config.toml
hidden_size = 512
parallel_block = false
optimizer = "adam_variant"
beta1 = 0.9
weight_decay = 0.15
lr_head = 0.00474
warmup_steps = 567
schedule = "wsd"
final_lr_fraction = 0.05
max_seq_len = 2048
doc_mask = true
max_steps = 9966
MLP neurons of a small language model. Each row is named by its layer, matrix (gate and up: input weights) and neuron, and shows model dimensions 272-399. Each number is 500 + 40 x the weight over its row's rms, rounded and kept within 0 to 999. Numbers have three digits each. A neuron's up and down rows have the sign that makes its largest values positive.
After each neuron's rows, "fires after" lists the tokens most often just before its 100 highest values on Wikipedia text that the model never trained on.

L6.gate274:458484493456486488523478494535458564499487490510391511439495538466509497513576504518541530459472427481492500457423504453478549539489507481586532538437568540496451524506517527521434458489463452476427544505490518497569504472410478523520520487496493484491539607539511517492459531449478425457474504495474506570451440453530499629471573528428499462583493513510531495535577508554486520443445
L6.up274:506487497458503524464493486473440445542508497530448519457461520535441491461504524557491461545485566541530515472511537472512563437534484474513435484439505523531411518482518531535564464481486511566493471512499471511434513529546583424536524472493477463482517414469417535443516551453543537499471588565576503540537461550482491487494485512484476515497497496513451490441561492543479433507517
fires after: " ", " dis", " con"

L6.gate1047:468495502512425582481474526508507435458494480514539478452502495503494525532496523549514485497537592557501504467477443462539486589522526483495532484537523493539399504452467562517455543484550520528537477461471520530403485443515495483537491465448509468499561517464459528477504467500518528471546525488476477491454467508478483551486473507422535521553482518508464562491504529449421536462413
L6.up1047:473494447440506518534552439493440512528468463458524595466519548498418498473516522576494483412453507536575514486562500480559538519576473571522525522508514474438492508489604507521521456483526492412436485490506510523569564514483469502517546479541524525469605464451493511504478512496503535511497502542546489515544512488511505503450503485505515541549491544578514459499496561486501527466608
fires after: " con", "-", "tempo", " Release", " favor"

L6.gate592:520479487446469531489519494513540518515516530466449524559548442506552512458570528592477444571444575408446477466534570551493393504495459533519486479432530567506474497560457471532448540518493573490545514531532481536501489564528548522544441439537545499559466430509470525523538428540521510488488529524479552522450447497476469464483464577474529486555502490424527473534469469524525470555550
L6.up592:532456566493522539444461515530492526462558485394441533459523513474456568495508441474588467415474538440517510538544478451526556538497420489560542538530524465588488453473524548466548519512576502559521552512554574476520495452468491536545502494465526534464532453448515494554510475493500507501463474540511469483526526493435493493476569452508505505507459498535426472492469466594468523532535
fires after: "'", "s", " ", "\n", " |"

L7.gate1182:493492497551537474656533527440508531605488513520483473456528479505482465528506550529507534528547537445490595493484434536482521525567425476553529535547529473423450488470520501481508579532471461521512517552464477627467434532451520457532535463474495431483479537470444464566526446539395581491504487467451503449554500476508496452483534547479497547542509626547528481548564493520467535465527
L7.up1182:538396529430461516465537460560566491557530517525478601526504519567515522508554487598506540484459485477515477508502494557506511557582457550475486467429553558468516449476495520491463565551506427508445508496558569516480509483522442523467504456397483521493470467502436543450456453483468479611462515524494428510526493456467552470579552401493539506486549525474460463543469549557444503500525
fires after: "s", " ", "\n", "|", " S", "S"

L6.gate1202:461481431451539518482511438504500491431413532534490485486458559509535515509459455491553563446452509408523547496505437498488488545523481484530433534464469533504559499453484491521511535413535463451488482571521501496498530485530564571471534454516466498461489544542530529418456550540553537457470475523451483485503523540505580529536567544495448530513469545481445506495536501558549451568500
L6.up1202:454480543541492514482490430452406494410566425539569543497503462438507495534512498506522462592524527510546509519475437456530598492482550557586531513448538518443496462450506514479547533458448483516552522554530546515476490521496504547473550501543469432503529456536564478538462568452481557489522564467583484497506461548518464501473513439471494532432455510553497430483531511472498415616528
fires after: " ", "5", "\n", ","

L7.gate10:513468503508449543489464482454530511568491449491497508489540505473431544479537516541455522514420502447523526476486507478492579584535406524514443534503481521475513572472505460454544453503573483513523486501513504506472495541525536476458501506549481506470519426500513409510551519556498488491538467515491523548547537538459509547515434544529453507486497515519468386490476479500544543500461
L7.up10:555533546488540485473490511484600552557483490407487474491473475501465518499544501462538465523476510487408538472512562461488534515581441480525449499470473424514549450545515421482493540436481491463518522532489523555445545503518521529486472453500518512437514497553502494557541554470508511507508555524411488468454541484517457528499390509493545477502535423488425460547448543523508455503530
fires after: "'", " of", "s"

L6.gate394:411453540454535549472498518492528444492533524520491530450476569496506493496624521523491521454530505538421571528515580470491492528535551508563432512481529449520548489516558502557480513580499497443496470471505508548513525545525463474565536479505555470491570574514507502489493520496533571468500522502452489498496469455530487562442454602506507527479468430478488513540557441517591522510501
L6.up394:454532494400500410540462469464439486473531475521491545429525540531512429441426471438550514459499431421570459532449478447523530495537514463465484585451485513508469461539454511479474480526560458497444512454450548455481468522494469546424474476488467517445431503469504489536572426483508507502447465550517485538449436498412554532440525465497480493507529516487491497577493473530530426539431
fires after: " in", " as", " dis", " re", " de"

L6.gate1280:524537515471560496512418599458531497469557535445453538525496448483519529523512458476516517531549549470500506441503484579520453465515518444528490530516505410470488526523525471465562568516515502473525492539464478450510561435478512529527485504467532512508464451532574496489572508490458492458468494460542477512495517581506492510541488499591508501561513439551498476433503537482498522505507
L6.up1280:540489460521487518458520460485498458482493472498554449467499476527547523486448498511534525505568507570490574519538546479548471430423447534469471474509522538463531431501480434492459513551481559539527423486460575573527507459559518522473556433504545518474407524497492473505476508492470466439548584485491449541527515512493496510517541489453507471554485542544561457474537480587468496492393
fires after: "ro", "lo", "o", "tro", "op", "to"

L6.gate55:475567514519573461460585495513481467576461514529499428480524545537528537555472579521501503467522494494567506434478471616559439534548498521488485529484560530440545604491497417478468549536520541520547434524501452549496422449525496477542423519523485436575530500591498514521498472468445465469522499559496521452463427474495482526503495518469400515557463530522531612469516493515520482518478
L6.up55:469550524512517442520522461537438562474477453500507464528564474472522512500466505561525531504513516535545596554412509615511471495496485571558502525485473432482473517521508470489548632587531501516482527484538429553547428491422472563466484474536506541530519507486535497482512488526433418480466491533471507454496467489522550490472496471453443554479527489518382500534521525486505489529467
fires after: "'", "-", "\n", "ma"

L6.gate760:445490520485564526530505442476488486500431488554501515431526505506453499506464398537498475454470507565504496491467471510504489512463492417494515496451522547449486484462459557503433523513532530441419489472426516582515481491503510531489489515512504481538467537480465425440528518600452491509476559588476488553491453552550535541550585529467430493485509461476559444542450563514436500526499
L6.up760:444568440540484547420451495495522458569528478446534520524436449503521508526465523513529494512551450547477563482496570384538551465501538534526482560498474501455483439535491459550474516466468425449503546499522516476528507546497450508536524512523490507468502495458460542452500533458502479469548548452510443548458547553475484545495357574517595490466478457535509528463500469440498432456448
fires after: " in", " In", " (", " Sa", "6", " "